Weights of a small transformer language model.
Size: 22 layers, width 448, MLP 1216 SwiGLU, vocabulary 2361.
Architecture: RMSNorm before each block, rotary positions, no biases in attention or MLP, untied embeddings.
MLP neurons of a small language model. Each row is named by its layer, matrix (gate and up: input weights) and neuron, and shows model dimensions 32-159. Each number is 50 + 12 x the weight over its row's rms, rounded and kept within 0 to 99. A neuron's up and down rows have the sign that makes its largest values positive.
After each neuron's rows, "fires after" lists the tokens most often just before its 100 highest values on Wikipedia text that the model never trained on.

L8.gate578:60 55 39 34 31 29 48 50 40 49 43 48 46 29 47 43 35 52 72 56 48 67 30 62 56 69 24 34 64 51 44 47 57 48 46 51 49 56 62 28 46 55 58 35 41 33 57 51 66 61 32 41 53 52 59 46 57 61 53 55 66 54 54 71 35 46 33 39 39 51 61 49 38 72 76 53 34 53 51 67 44 51 38 49 44 63 54 60 54 32 57 18 20 51 81 50 57 40 25 52 34 65 64 33 31 33 56 62 46 40 61 62 69 44 49 55 43 45 35 48 53 46 34 55 45 64 70 44
L8.up578:46 42 38 68 31 54 59 48 54 63 59 51 67 34 29 46 29 60 63 58 54 64 54 59 44 53 49 61 47 35 31 51 62 40 43 49 45 46 68 40 56 75 60 38 56 48 65 50 46 54 59 54 60 56 48 64 62 51 29 59 41 62 39 48 56 52 39 41 46 47 51 50 65 63 39 45 64 76 57 54 49 62 46 45 53 49 54 57 55 35 51 55 37 47 51 38 44 53 52 62 48 47 54 43 46 42 51 37 41 40 47 55 50 39 47 57 72 48 35 53 36 37 42 31 35 61 55 34
fires after: " f", "f", " Ass", " F", " ab", " ass"

L12.gate288:60 45 39 38 55 58 55 53 38 48 42 40 44 29 64 37 54 39 68 50 46 45 55 29 50 25 45 64 37 58 38 45 59 49 62 36 84 55 54 52 52 69 29 39 37 37 43 34 64 66 38 54 62 53 50 55 49 59 63 50 35 69 48 79 53 40 50 53 29 61 41 42 41 50 47 38 59 48 51 41 48 64 57 26 48 46 57 57 63 36 38 66 41 41 37 51 52 56 78 47 60 19 40 66 42 53 61 43 20 46 60 51 57 60 56 51 46 54 45 47 71 66 61 49 51 47 54 67
L12.up288:49 68 52 21 52 37 51 42 43 44 53 58 52 37 62 42 34 35 34 49 50 37 75 50 47 22 59 58 59 66 53 57 52 60 57 50 30 50 49 53 60 48 53 63 52 35 41 79 62 41 47 46 61 60 48 53 56 59 40 38 35 50 49 43 38 39 53 13 55 55 62 37 46 57 49 63 57 45 46 59 63 46 43 38 47 34 49 21 38 48 58 52 48 49 75 49 47 40 49 64 52 54 48 39 58 51 54 38 20 68 53 60 62 44 54 62 41 47 50 55 59 44 52 73 37 28 47 53
fires after: ".", "s.", ".\"", "y.", ")."

L8.gate1051:57 25 34 44 11 43 25 69 56 75 44 54 48 44 74 42 42 37 38 55 41 24 55 38 66 54 72 44 37 47 48 43 42 57 58 56 76 39 42 41 59 64 50 45 30 40 53 53 50 57 38 38 67 26 63 45 33 22 58 45 40 45 39 36 22 50 46 54 36 46 45 11 69 42 53 46 65 57 57 70 45 65 47 40 85 62 51 34 50 71 71 45 61 61 54 56 30 27 44 32 76 58 65 40 53 41 33 41 26 67 49 36 45 46 35 52 48 21 42 55 68 63 50 36 27 51 59 45
L8.up1051:56 44 47 37 56 65 54 42 40 56 51 44 35 56 45 52 54 35 57 43 28 29 37 56 75 53 46 50 45 45 62 19 56 71 45 48 53 56 33 65 70 57 52 51 39 23 60 53 64 63 43 43 63 55 47 53 51 28 40 54 43 47 58 65 43 41 56 54 39 62 35 37 57 60 45 55 54 72 74 43 43 38 28 36 55 85 55 60 47 49 66 42 44 57 40 49 61 61 48 43 58 62 31 43 46 45 53 61 37 54 55 47 71 32 39 38 27 60 47 47 56 40 62 42 60 55 59 26
fires after: " f", " g", "f", " L", "if", " num"

L18.gate745:44 50 44 50 60 36 61 38 52 33 44 40 37 46 53 39 52 67 77 49 42 52 47 67 67 51 45 32 38 45 45 63 40 46 21 50 42 45 68 38 66 58 25 51 55 40 78 53 55 48 59 39 44 38 51 43 53 56 54 44 35 31 62 55 47 48 32 29 65 61 53 44 59 50 50 62 54 54 34 39 44 45 54 40 67 46 38 57 58 59 30 41 47 53 72 46 47 48 60 39 55 54 77 52 53 40 46 55 46 73 30 51 44 42 32 46 70 69 57 43 42 40 56 62 54 63 52 36
L18.up745:30 29 59 45 72 35 44 37 54 48 41 61 48 65 52 33 58 48 59 50 37 71 63 53 41 30 43 46 34 47 49 52 47 46 48 28 56 40 57 45 65 39 44 52 36 57 53 38 50 47 61 45 51 41 35 72 49 43 42 69 46 30 53 57 62 40 67 74 60 64 23 47 56 50 64 51 56 46 42 48 25 53 26 40 55 65 29 53 30 47 55 53 46 69 60 55 42 40 30 54 53 40 39 47 31 52 34 41 41 54 50 47 56 54 60 39 51 63 58 47 56 39 47 57 44 39 69 56
fires after: " of", " to", " in", " and", "r"

L18.gate113:67 42 54 47 69 56 39 45 71 61 51 61 16 61 41 48 51 73 58 75 69 58 66 44 40 49 59 31 51 52 34 72 22 57 68 70 59 47 60 36 39 46 29 44 61 44 53 44 64 47 45 40 74 52 45 39 56 50 44 52 38 23 38 45 35 49 39 55 79 56 26 43 74 57 51 67 36 62 53 58 52 41 43 55 82 47 61 61 57 63 51 45 57 65 68 20 49 53 51 36 32 46 51 47 48 52 62 42 54 75 42 65 35 70 80 70 63 50 39 43 31 37 52 54 44 60 59 33
L18.up113:53 38 57 60 53 52 48 29 65 52 75 56 52 52 58 48 46 39 43 61 49 51 43 41 49 48 46 39 64 57 55 58 36 44 56 53 58 63 52 54 50 45 40 57 52 52 44 72 46 49 31 43 58 44 41 55 62 55 54 44 12 72 51 43 45 45 44 74 46 24 45 31 38 63 40 48 77 33 43 56 56 33 50 14 33 42 52 56 51 34 50 96 68 51 41 79 64 57 50 62 69 31 17 35 28 67 50 47 25 56 36 59 63 54 63 61 47 74 40 66 34 36 67 54 55 50 57 66
fires after: "|", " |", "-", "\n", " s"

L11.gate1144:41 55 39 25 55 55 49 41 42 50 44 42 43 56 57 65 51 34 49 54 58 47 65 34 69 56 58 53 62 53 37 34 39 47 34 57 54 43 55 39 42 31 58 45 42 47 60 25 76 80 61 59 40 46 48 25 51 51 78 52 46 64 65 20 25 54 48 74 47 54 45 35 47 57 39 54 60 56 51 58 48 43 46 60 65 47 32 41 60 62 39 67 61 49 63 38 52 51 43 61 70 64 43 55 58 83 55 29 47 34 72 44 53 71 44 45 55 42 53 48 67 54 57 56 45 54 35 46
L11.up1144:56 48 59 47 58 38 69 59 43 58 49 43 64 55 77 52 41 39 58 44 52 39 58 37 58 53 47 62 48 46 48 65 57 62 57 59 47 43 59 57 47 29 40 79 53 48 51 62 64 24 54 53 48 33 35 62 64 59 46 55 60 79 48 66 64 58 52 54 49 43 61 47 57 68 59 63 30 51 59 42 43 48 60 30 61 57 67 49 37 46 41 51 47 43 48 58 61 44 55 35 47 56 53 52 50 33 50 62 47 60 71 52 58 44 35 45 31 46 52 46 56 57 60 49 74 60 43 34
fires after: " the", " at", " (", " ne", " "

L8.gate710:42 42 44 58 51 47 59 53 41 80 17 45 73 53 56 42 55 50 43 58 48 62 50 53 51 56 62 55 64 38 53 33 60 43 57 45 80 61 51 43 48 64 33 53 48 59 40 68 63 65 65 49 63 58 69 49 79 46 64 42 64 36 21 65 46 40 66 54 57 56 68 31 49 39 58 55 45 29 57 42 56 24 41 40 40 33 68 44 58 68 48 38 62 69 36 55 63 34 41 41 55 54 62 38 42 47 31 52 46 37 55 66 40 54 59 44 41 50 35 54 45 47 56 44 50 25 57 52
L8.up710:26 45 47 55 70 47 47 65 56 86 48 29 62 73 37 66 26 45 43 53 55 73 39 50 25 54 48 68 38 43 51 66 60 32 32 45 58 59 50 67 46 44 45 38 56 48 55 60 48 61 44 45 48 49 44 64 44 58 83 68 45 52 44 49 45 51 51 52 61 44 47 40 54 44 35 57 36 27 53 45 42 38 24 48 37 56 54 49 60 71 49 32 43 66 55 46 44 53 51 53 51 48 50 40 46 62 39 42 50 62 58 55 41 42 40 53 45 24 48 69 43 36 65 60 39 47 49 52
fires after: "b", " h", "B", "t", " B", "H"

L8.gate624:33 53 55 59 62 41 36 60 32 66 34 27 54 49 41 08 51 50 58 32 45 48 52 55 37 50 54 51 74 54 44 60 59 46 48 63 59 46 47 16 64 53 41 64 37 46 40 35 54 48 39 59 51 38 48 46 56 65 42 53 62 56 52 53 58 64 39 49 80 53 41 44 42 30 52 34 41 75 58 35 50 56 58 46 49 49 30 35 40 53 51 50 45 59 48 51 54 46 40 66 60 66 87 55 45 55 43 55 39 43 61 69 51 54 56 56 45 35 38 47 40 54 44 51 33 41 61 65
L8.up624:23 75 57 57 48 38 54 37 58 36 32 60 51 55 50 54 16 70 67 68 58 54 50 42 56 75 54 55 33 40 37 41 54 49 20 46 31 31 36 60 46 42 40 53 50 55 29 44 70 40 33 75 73 26 60 62 36 49 62 39 40 55 57 37 53 27 62 35 37 65 21 59 59 53 35 48 55 59 39 70 46 45 43 38 53 47 27 45 46 68 56 55 41 58 63 43 51 67 40 67 59 28 64 47 40 50 51 73 51 62 37 45 50 56 45 28 56 54 55 47 67 51 62 48 55 58 35 68
fires after: " f", " F", " B", " b", " J", "B"

L8.gate685:46 48 28 44 59 34 32 41 42 58 59 55 54 42 57 50 55 58 38 61 46 47 51 46 48 47 37 63 35 58 44 61 56 56 54 28 68 74 36 36 81 59 59 43 50 60 59 63 57 47 58 62 93 41 19 50 50 55 64 29 51 49 54 66 50 34 76 33 46 43 36 56 55 42 65 34 71 37 45 59 62 56 64 53 55 80 57 79 31 69 43 61 52 58 77 41 47 51 57 52 48 42 58 56 37 34 41 44 52 70 46 68 47 45 27 47 66 63 68 66 64 38 56 52 46 63 43 67
L8.up685:71 48 52 40 55 47 49 44 58 46 29 61 62 40 35 22 54 69 57 47 62 45 63 35 61 56 56 49 36 37 30 44 52 37 62 44 51 59 65 36 73 51 14 50 48 48 59 52 52 37 63 44 43 56 52 44 69 55 35 71 42 62 46 56 42 43 56 49 25 14 36 49 61 45 31 59 53 52 18 54 49 57 47 25 26 58 35 53 35 64 68 41 45 36 44 54 45 52 34 57 57 79 56 33 60 51 50 31 63 57 47 51 47 69 52 55 65 56 36 53 45 51 59 35 36 33 44 35
fires after: " l", " L", " (", " con", " I", "L"

L8.gate811:33 74 56 41 84 38 29 50 76 54 64 50 50 57 61 48 46 46 45 51 21 61 63 44 67 41 59 59 48 55 56 55 43 49 39 71 29 59 45 44 53 66 37 62 46 32 43 20 57 60 55 36 26 49 53 23 61 45 48 57 54 37 28 46 50 66 34 50 76 52 27 41 47 68 40 39 36 62 45 68 26 53 62 47 39 37 57 51 53 37 54 47 61 13 54 48 52 57 37 55 55 53 48 42 54 48 30 47 44 57 54 81 35 34 54 60 45 47 56 36 42 63 83 43 31 41 38 37
L8.up811:43 48 46 58 22 51 59 47 50 49 43 43 43 62 40 41 46 72 30 42 51 64 53 52 62 47 51 41 44 42 57 47 42 48 63 55 61 58 60 35 35 46 75 38 42 63 32 55 57 40 59 53 55 45 52 37 84 35 38 29 61 71 38 57 37 51 48 51 63 47 58 57 46 56 39 44 63 42 56 53 60 72 30 46 54 52 55 57 62 42 67 71 58 40 44 59 55 34 62 50 65 57 49 76 69 46 42 49 40 57 37 47 50 57 29 55 49 61 39 20 76 54 58 28 35 55 46 46
fires after: " G", " g", "z", " Z", " w", "g"

L11.gate508:36 47 43 12 70 50 44 42 43 39 63 48 42 46 31 50 54 40 76 66 70 47 52 62 54 68 59 53 58 60 38 64 64 79 45 40 42 32 57 53 64 55 64 28 49 36 45 39 57 56 52 45 58 69 36 44 28 65 49 68 58 59 37 62 55 49 35 55 45 72 51 41 54 40 38 17 35 61 37 78 55 50 50 55 76 45 67 44 45 40 33 35 48 80 47 42 63 53 41 46 30 63 64 85 44 23 48 62 48 31 27 38 56 51 54 53 51 35 58 60 47 42 59 52 45 73 50 47
L11.up508:63 30 44 42 56 49 69 48 60 42 63 56 63 42 66 56 56 45 62 58 62 62 39 62 66 41 78 59 62 47 42 50 51 54 41 49 42 89 40 36 44 58 69 45 61 27 52 43 68 65 35 57 54 53 47 63 51 68 50 53 63 55 24 50 50 45 49 47 39 56 50 54 42 68 57 33 60 57 42 51 48 33 42 35 52 68 30 61 38 78 49 32 45 57 43 58 63 64 46 36 48 63 51 63 54 51 45 60 73 68 46 33 34 54 44 59 65 58 68 50 69 55 44 54 58 67 65 55
fires after: "stit", " f", " Pal", " d", " F", "st"

L18.gate863:43 49 43 51 54 65 68 46 58 58 66 55 38 49 55 50 41 52 62 52 61 59 44 45 65 56 26 40 58 51 33 65 71 46 47 57 47 34 50 42 30 43 37 47 68 48 42 30 40 59 46 58 39 59 63 65 46 41 56 36 63 32 56 33 49 72 46 55 59 85 49 73 62 38 55 66 58 69 44 46 31 59 41 50 61 39 48 43 51 25 31 59 44 41 47 51 29 56 53 08 55 58 31 49 57 25 39 73 42 36 41 52 34 36 75 42 36 39 64 68 38 48 45 61 46 33 48 47
L18.up863:64 69 54 51 36 57 27 63 46 43 68 56 70 47 37 64 57 50 34 50 57 52 44 49 61 58 53 73 45 38 29 54 26 56 57 57 41 54 57 32 52 74 62 28 53 55 51 52 47 31 33 53 72 57 16 62 59 51 50 56 42 71 63 24 52 67 57 53 57 63 42 36 44 47 43 43 33 51 63 72 70 42 33 27 41 52 57 46 41 43 53 62 69 59 41 23 72 46 60 83 50 53 30 74 49 43 38 37 70 68 45 54 50 41 45 50 24 57 58 50 41 38 74 50 60 46 35 57
fires after: " |", " and", "|"

L11.gate788:49 72 34 51 48 68 51 67 67 38 42 39 49 51 29 48 50 47 61 33 64 47 48 45 62 64 32 54 33 52 25 36 45 45 51 41 71 66 57 66 55 60 67 54 52 47 37 54 53 51 48 45 39 45 59 46 56 38 59 33 45 54 59 43 32 57 50 25 79 42 45 58 46 56 62 33 61 44 54 35 37 47 48 40 55 43 45 51 45 53 42 55 51 63 73 58 60 41 52 36 45 27 61 34 51 40 45 58 51 36 57 46 49 37 59 56 52 38 37 67 42 38 54 49 55 61 33 49
L11.up788:52 42 73 69 34 29 44 39 70 56 34 60 55 45 26 50 67 52 66 43 57 51 44 40 54 53 55 58 53 51 48 64 38 47 50 33 44 64 59 58 50 30 33 47 64 43 37 54 39 54 56 29 32 44 49 44 38 35 60 60 28 27 33 37 43 41 57 53 57 47 34 56 49 45 44 44 57 50 46 40 29 53 68 32 52 59 44 46 66 57 45 42 34 55 45 52 28 31 35 43 45 66 56 61 45 54 34 46 30 58 41 54 50 39 52 50 28 34 48 51 43 56 63 43 56 68 61 46
fires after: " of", " H", " and", " h", "h", "f"

L8.gate130:47 47 34 67 47 69 54 52 50 54 53 34 63 71 43 52 45 50 55 54 45 60 54 53 51 49 53 38 55 39 50 48 38 56 56 57 61 39 48 63 62 60 51 44 73 69 54 61 60 61 69 66 17 46 77 46 61 32 78 41 54 57 52 41 41 52 47 49 44 32 29 47 43 43 37 20 32 33 76 48 60 28 52 48 56 53 51 51 46 51 74 32 48 58 69 56 49 45 46 52 47 56 43 47 48 55 34 68 52 44 39 58 27 63 43 42 75 53 42 56 47 40 61 51 56 56 73 45
L8.up130:30 50 37 47 40 51 57 50 55 55 54 44 66 60 51 44 60 44 54 25 48 88 73 37 40 63 50 73 44 46 40 65 39 53 64 24 42 50 50 51 50 33 38 44 72 56 45 68 45 38 62 70 33 55 55 44 54 26 49 59 46 70 35 32 44 60 79 66 37 54 44 69 43 50 54 24 31 38 42 60 56 70 34 33 52 49 59 45 52 46 56 46 57 42 63 49 60 58 56 53 50 52 54 51 69 55 49 48 67 77 58 70 51 71 56 49 59 48 44 40 39 32 51 68 45 49 52 48
fires after: "v", "b", "B", " J", "g", "ol"

L12.gate1041:54 41 53 57 50 43 62 59 55 35 41 63 31 32 50 40 39 39 32 46 44 32 39 27 53 30 67 54 45 43 39 43 61 47 50 60 43 59 52 41 59 48 48 38 31 41 41 25 83 34 64 34 45 62 73 46 62 58 40 42 64 42 46 53 55 53 50 56 43 56 50 38 50 65 68 33 44 60 44 38 58 61 35 39 44 45 21 51 57 43 42 56 29 59 37 49 61 48 38 50 47 45 56 13 32 44 47 52 49 34 36 46 61 30 46 50 41 48 50 50 47 57 52 81 37 43 44 66
L12.up1041:38 43 59 57 25 26 55 45 41 33 57 34 59 43 48 54 17 66 61 55 48 53 42 36 55 36 42 34 25 54 56 24 40 69 49 62 53 27 49 40 51 61 59 43 54 47 54 16 32 51 43 46 58 42 56 46 62 56 59 47 45 62 64 53 45 43 79 43 59 66 59 61 45 75 58 39 61 46 69 29 46 55 44 48 58 37 37 50 33 26 76 41 51 37 51 46 58 44 51 29 49 24 56 39 68 48 33 88 35 66 61 28 43 58 56 55 45 62 26 33 49 27 48 37 54 31 43 33
fires after: " G", " g", " st", " f", "st", "ph"

L17.gate509:59 49 25 59 71 55 53 52 60 49 40 41 59 46 67 34 64 58 44 71 46 61 73 46 54 90 58 52 47 61 53 56 11 49 33 63 49 43 58 49 37 58 19 63 41 53 55 18 35 67 60 46 47 56 44 27 51 71 29 46 59 66 35 34 46 77 45 50 38 64 58 45 63 71 39 50 42 55 45 50 26 46 68 55 59 49 36 56 69 70 66 58 49 41 27 35 34 41 39 57 48 57 54 41 45 53 43 49 54 52 38 56 49 55 65 53 54 51 72 58 54 55 54 51 53 65 31 56
L17.up509:27 42 72 44 56 60 63 49 62 54 57 44 54 39 52 39 56 48 44 52 49 52 63 58 39 59 70 35 42 35 43 33 56 33 52 39 54 54 51 62 64 64 09 30 53 36 67 22 54 47 45 69 26 43 43 57 46 56 50 62 44 55 82 51 61 41 66 39 38 48 48 51 45 76 52 39 45 37 34 58 34 46 72 48 49 49 44 96 34 57 38 38 62 73 62 60 54 32 37 65 35 44 56 62 20 34 44 61 55 46 34 42 58 53 32 25 47 52 45 53 70 62 54 60 39 66 35 48
fires after: " f", "ur", " F", " sur", "en"

L8.gate1003:55 36 53 71 43 43 56 58 42 42 60 34 41 42 52 63 40 59 47 70 63 71 55 35 44 38 46 63 71 55 55 57 41 52 58 34 45 30 53 40 39 55 52 58 53 39 55 16 55 60 37 59 57 33 42 46 52 62 54 40 53 36 46 56 63 48 50 43 33 49 37 58 41 62 62 31 47 42 81 48 57 43 30 49 71 56 50 81 34 65 56 34 47 63 50 54 40 62 75 30 56 63 66 61 48 56 47 62 50 57 83 47 47 58 47 43 22 42 21 48 52 64 44 66 53 61 60 51
L8.up1003:45 34 63 57 55 22 51 62 62 43 71 46 43 42 40 37 49 53 38 60 44 38 43 55 54 57 33 57 40 45 70 56 52 52 48 51 20 28 45 39 59 34 59 61 44 57 58 23 47 59 59 47 51 44 67 45 46 58 39 44 37 49 61 37 47 32 46 46 66 70 61 52 34 57 56 52 32 39 33 45 80 57 61 22 53 35 59 64 54 51 30 59 72 32 31 39 50 63 37 57 40 63 71 64 54 59 34 48 51 52 35 41 56 42 65 69 41 31 44 61 63 52 35 56 32 35 63 37
fires after: "g", " f", " F", "el", "l", " pl"

L8.gate164:58 51 45 48 58 50 59 40 49 58 45 35 69 45 52 50 62 49 38 51 47 57 56 56 57 53 69 48 43 64 46 52 43 74 44 59 39 47 46 61 57 36 50 55 49 49 62 38 36 44 45 54 48 47 71 39 38 47 37 28 68 60 38 45 52 20 49 51 59 47 64 38 36 43 50 51 30 72 61 55 64 59 44 53 70 38 49 77 46 49 43 36 33 61 61 44 46 56 66 44 55 61 71 43 56 54 32 44 31 64 49 50 47 62 62 56 54 50 43 54 38 69 47 58 61 37 46 36
L8.up164:43 41 67 54 61 45 50 41 49 49 42 66 38 55 42 45 52 58 46 64 70 21 34 59 51 30 44 56 59 59 30 61 50 58 52 68 35 47 44 61 65 48 36 52 63 45 38 48 48 71 35 50 42 70 66 57 26 55 74 38 46 48 45 47 68 39 38 70 38 45 52 64 43 55 66 41 30 29 39 45 71 46 25 53 60 61 33 15 47 51 23 57 44 43 65 40 43 64 45 52 66 40 50 48 42 52 33 33 57 31 54 41 65 27 50 57 49 50 58 59 55 38 64 49 53 56 37 46
fires after: " f", "ig", " c", " F", " L"

L19.gate748:46 41 37 37 56 37 46 36 43 49 66 36 61 65 41 63 54 35 53 80 57 43 57 49 31 72 27 35 72 54 46 58 60 43 56 42 48 26 47 39 54 43 50 55 48 67 51 50 37 55 48 62 26 48 51 35 41 36 69 84 49 52 44 38 51 36 49 24 31 69 51 51 51 59 51 48 50 53 43 36 63 50 57 43 53 54 52 56 59 63 67 70 49 51 38 48 54 50 69 58 56 63 38 42 56 41 31 28 50 69 46 67 23 52 47 52 57 58 50 40 42 63 59 54 56 65 42 53
L19.up748:64 70 37 39 44 54 58 42 34 52 51 70 35 59 40 53 48 30 52 34 62 52 53 34 47 54 52 59 48 59 53 71 49 58 25 48 39 47 60 57 63 54 69 58 40 35 71 45 47 60 41 54 80 41 71 49 55 33 49 59 33 54 35 69 53 39 48 57 47 47 36 52 60 27 52 47 46 65 36 56 61 54 48 52 36 56 54 45 58 27 70 54 33 42 85 39 38 31 59 55 51 46 41 41 68 52 29 44 38 67 59 47 28 78 36 40 27 43 60 24 54 42 40 43 65 62 55 40
fires after: " 0", " 1", " |", "|", " 2"

L11.gate1141:50 47 58 55 58 55 39 63 51 40 48 28 38 46 48 56 55 42 62 63 56 42 53 36 59 48 60 30 49 44 41 62 56 51 63 42 63 47 47 60 49 53 47 48 41 41 61 45 83 69 46 42 40 30 41 33 60 64 44 31 30 62 62 44 59 50 35 33 49 40 50 33 43 39 50 33 32 35 66 61 57 66 50 43 58 47 51 31 40 24 68 70 65 40 54 60 56 47 54 48 52 38 50 69 60 73 36 35 41 61 55 85 53 45 50 45 71 63 47 26 41 25 59 47 35 47 57 30
L11.up1141:44 47 50 63 49 57 57 64 49 28 51 39 44 65 51 56 50 43 51 68 64 54 49 31 62 44 52 29 58 54 74 41 63 39 44 50 38 49 43 36 43 49 34 53 36 36 50 73 56 53 60 62 61 43 57 72 54 46 49 49 52 53 50 50 64 57 41 32 56 62 49 43 61 30 49 39 52 36 66 60 61 52 42 50 55 69 37 25 62 50 46 70 66 31 51 47 48 36 55 53 62 38 56 38 22 71 30 29 39 45 73 75 52 57 51 44 41 73 48 72 52 23 40 55 25 52 62 40
fires after: ".", "s.", ".\"", "4."

L8.gate665:42 35 33 49 34 32 50 46 45 28 42 53 44 40 52 31 61 48 51 64 79 51 41 39 58 40 71 64 49 57 37 68 33 54 55 46 62 43 50 31 52 53 30 33 23 53 48 48 46 25 43 40 34 52 45 57 58 45 42 60 50 34 52 33 61 72 50 51 72 53 50 32 73 33 50 48 52 38 45 17 38 42 62 44 40 33 27 51 57 60 59 43 51 59 60 25 45 55 45 47 48 35 50 44 52 52 39 50 45 37 66 65 35 66 59 31 58 33 37 52 27 53 57 58 31 61 37 48
L8.up665:39 62 72 47 44 61 53 34 32 48 58 57 67 51 35 51 50 37 54 56 32 53 47 62 55 57 49 57 42 50 54 42 50 56 23 50 50 51 55 44 45 54 45 39 46 33 44 37 28 47 34 63 61 33 48 31 35 33 51 43 43 67 49 56 49 44 53 56 45 58 26 47 44 56 40 53 54 53 53 62 75 33 59 50 53 68 62 48 54 54 46 59 69 47 40 58 50 66 42 49 42 51 55 42 51 51 67 62 41 74 34 41 46 38 38 40 44 58 31 41 67 39 30 60 50 47 65 36
fires after: " f", "f", " g", " F", " D", " ref"

L8.gate1081:44 39 38 60 64 56 51 39 58 38 41 71 53 62 67 63 58 53 59 42 37 62 48 50 49 58 53 52 41 63 35 50 52 30 42 42 57 56 39 50 30 46 47 55 50 53 52 49 64 77 77 65 40 30 58 49 50 39 52 28 69 60 39 56 49 37 64 58 61 52 35 39 57 29 38 38 49 60 28 52 57 40 69 63 57 41 54 67 40 44 34 46 44 39 70 38 42 51 44 46 63 35 69 37 49 40 46 35 41 11 41 65 18 84 36 56 59 50 54 49 50 56 44 54 36 61 40 38
L8.up1081:44 52 45 44 59 73 44 69 50 44 37 57 53 45 26 43 38 51 48 62 67 49 14 40 51 53 65 31 52 47 48 38 54 58 54 68 33 43 59 50 50 68 35 71 44 36 40 71 68 55 48 48 52 41 28 37 57 24 49 59 56 39 44 59 61 50 53 50 49 46 71 67 60 43 53 49 36 56 68 60 37 27 43 56 32 40 46 68 61 53 43 40 63 38 41 46 54 55 48 36 56 44 54 58 43 48 53 56 60 65 57 30 55 38 50 49 42 56 62 41 57 67 43 57 47 36 44 33
fires after: " m", "m", " ob", " sp", " sub"

L8.gate928:47 34 58 63 66 53 44 45 56 48 57 34 34 45 82 63 69 65 58 40 48 43 36 21 36 21 54 56 52 57 58 44 50 38 51 62 35 55 43 46 44 44 46 68 54 54 72 44 74 60 55 54 52 45 41 46 63 62 41 37 49 66 44 69 64 44 62 46 38 42 44 47 33 56 61 67 33 44 55 51 33 46 54 55 60 52 67 40 56 50 25 61 59 41 33 28 52 60 49 84 72 45 53 35 47 44 50 51 26 50 57 47 54 51 43 43 54 48 48 45 48 42 43 53 50 52 58 37
L8.up928:33 45 53 31 56 55 55 63 42 58 49 47 35 53 59 53 40 50 41 55 66 62 57 44 51 46 35 50 69 35 42 62 57 47 52 49 34 70 39 46 47 48 42 62 53 56 60 58 58 57 43 47 63 33 63 57 44 32 47 54 74 90 75 65 59 60 47 52 44 43 48 47 41 40 41 48 52 30 59 59 50 44 56 47 30 31 59 42 53 39 44 52 73 63 42 43 64 55 63 44 63 41 46 35 65 37 47 62 44 75 44 40 48 74 37 60 72 54 55 58 42 71 47 53 56 39 37 62
fires after: " the", " Sec", " +", " w", " ("

L17.gate589:62 47 36 33 40 62 55 58 46 53 37 54 49 47 52 68 53 48 42 42 55 50 60 57 49 43 34 28 66 54 67 47 52 44 50 67 54 56 58 39 56 48 43 31 44 45 55 29 46 46 46 61 43 70 40 53 44 54 61 43 49 42 45 61 34 67 54 64 64 49 46 60 56 39 38 41 59 58 32 51 36 50 53 50 61 43 53 59 62 40 48 60 44 32 39 42 71 44 74 61 46 65 37 52 50 64 44 23 38 42 17 51 37 54 45 59 36 55 53 50 56 54 70 72 53 57 35 55
L17.up589:44 51 36 39 40 48 33 67 51 52 52 52 34 46 59 52 50 49 45 57 54 51 64 54 41 40 55 39 57 44 62 42 43 58 57 46 50 36 47 54 60 40 52 50 62 47 60 47 25 50 44 42 79 38 63 65 45 58 59 46 50 23 35 51 53 37 41 48 49 35 41 53 46 28 48 48 55 47 46 43 68 53 34 24 78 80 38 33 63 39 54 41 36 32 66 34 44 43 56 54 56 62 59 27 55 43 67 63 78 47 63 41 33 50 40 43 33 49 60 42 46 31 47 42 59 36 45 51
fires after: "|", " |", " T", " L"

L11.gate326:38 70 58 32 49 30 30 62 60 56 42 67 32 55 40 39 41 37 47 39 53 67 58 63 50 52 24 49 41 45 40 37 54 54 46 33 57 64 24 62 48 36 47 75 82 64 48 71 55 37 46 40 62 49 54 37 55 39 42 55 40 41 57 68 48 53 50 54 60 66 62 40 68 39 71 79 55 33 34 32 22 67 64 49 70 46 35 27 79 42 51 51 45 33 56 41 60 48 40 37 40 51 53 56 54 48 41 57 54 45 36 39 47 34 56 70 55 54 42 40 66 25 54 67 33 65 56 33
L11.up326:41 43 54 61 39 47 41 55 20 62 53 58 37 42 41 53 43 26 49 52 53 68 38 64 63 50 50 47 48 41 46 45 56 46 41 44 38 62 45 79 60 40 40 61 39 65 49 75 44 43 29 52 60 41 39 53 52 25 40 44 28 45 47 76 55 53 28 61 42 43 44 43 56 79 61 44 41 32 39 45 63 35 40 35 52 46 78 32 43 56 57 55 31 40 72 69 34 24 47 82 62 49 49 34 41 55 56 43 59 50 37 49 57 65 64 31 63 38 44 58 50 47 68 59 49 43 48 47
fires after: " |", "2", "3", "\n", ";"